config.toml
intermediate_size = 1280
tie_word_embeddings = false
init = "normal"
init_std_up = 0.0312
z_loss = 0.0001
train_tokens = 312800000
dataset = "wikipedia_en"
MLP neurons of a small language model. Each row is named by its layer, matrix (down: output weights) and neuron, and shows model dimensions 176-239. Each number is 50 + 10 x the weight over its row's rms, rounded and kept within 0 to 99.
After each neuron's rows, "raises" lists the tokens whose logits its output raises most directly, leaving later layers aside.

L5.down1164:34 51 46 30 57 49 46 26 34 50 50 63 56 60 57 53 48 55 53 60 54 46 52 48 46 68 51 47 49 61 50 49 56 48 39 37 49 64 57 57 53 51 43 52 61 62 70 58 53 56 46 44 42 72 47 66 49 50 66 38 40 18 56 49
raises: "v", "ct", "r", "le", "rat"

L5.down1245:66 59 59 39 64 55 42 54 49 57 37 47 53 45 43 50 57 51 45 37 43 44 60 58 60 36 59 59 48 34 62 55 49 54 59 60 53 64 63 49 33 29 45 60 60 38 46 49 50 55 33 52 59 50 57 35 37 74 48 63 48 59 55 54
raises: "ement", "ements", "ices", "day", "ially"

L5.down318:42 42 58 42 37 52 41 50 55 53 57 41 62 39 37 63 51 52 77 66 60 55 55 47 60 48 52 50 46 51 44 48 33 47 37 57 61 55 46 45 56 35 45 41 63 52 41 30 54 55 62 38 63 40 69 69 52 65 47 65 54 49 47 49
raises: " Succeeded", " ;", "'t", "igned", " |\n"

L7.down817:36 55 36 58 61 45 63 39 47 57 50 57 27 49 37 48 51 56 44 48 58 45 45 62 50 56 57 48 50 42 47 80 20 54 43 45 54 47 58 67 49 51 43 37 59 52 50 43 51 52 54 53 64 50 64 60 62 52 50 43 52 56 50 54
raises: " years", "-year", " days", " weeks", " minutes"

L7.down201:25 52 34 31 67 48 58 59 47 44 61 56 67 48 40 57 55 67 55 33 65 50 55 52 42 68 15 34 59 73 39 46 42 56 53 37 73 48 40 29 43 58 45 33 43 50 47 58 46 53 73 36 37 58 45 56 58 41 50 36 43 41 55 58
raises: "ology", "ror", "s", "ls", "here"

L4.down986:28 46 68 50 44 40 48 34 40 59 40 61 64 53 59 55 54 61 49 62 34 57 52 57 42 54 46 45 50 52 47 36 37 53 38 61 36 45 47 46 37 51 43 27 41 34 44 38 71 62 49 42 37 53 49 49 60 33 62 54 46 52 50 58
raises: " him", "arter", " them", ".;", " due"

L5.down1133:44 38 46 64 39 50 48 48 58 32 36 51 34 34 52 29 49 52 51 64 57 44 53 38 41 61 57 47 46 49 50 55 55 51 45 35 68 44 46 39 55 52 39 42 44 40 65 48 56 59 51 36 38 45 62 35 58 32 62 31 39 43 37 61
raises: "ipe", "ension", "hn", "le", "ages"

L7.down1036:53 27 50 59 63 38 32 53 51 54 46 61 58 61 66 53 60 34 45 53 38 41 55 57 37 52 56 47 57 50 42 65 55 64 55 65 51 53 49 41 46 48 52 55 52 57 59 60 37 68 57 48 63 43 66 49 48 55 54 70 36 59 54 62
raises: "'", "',", "'\n", "ls", "’"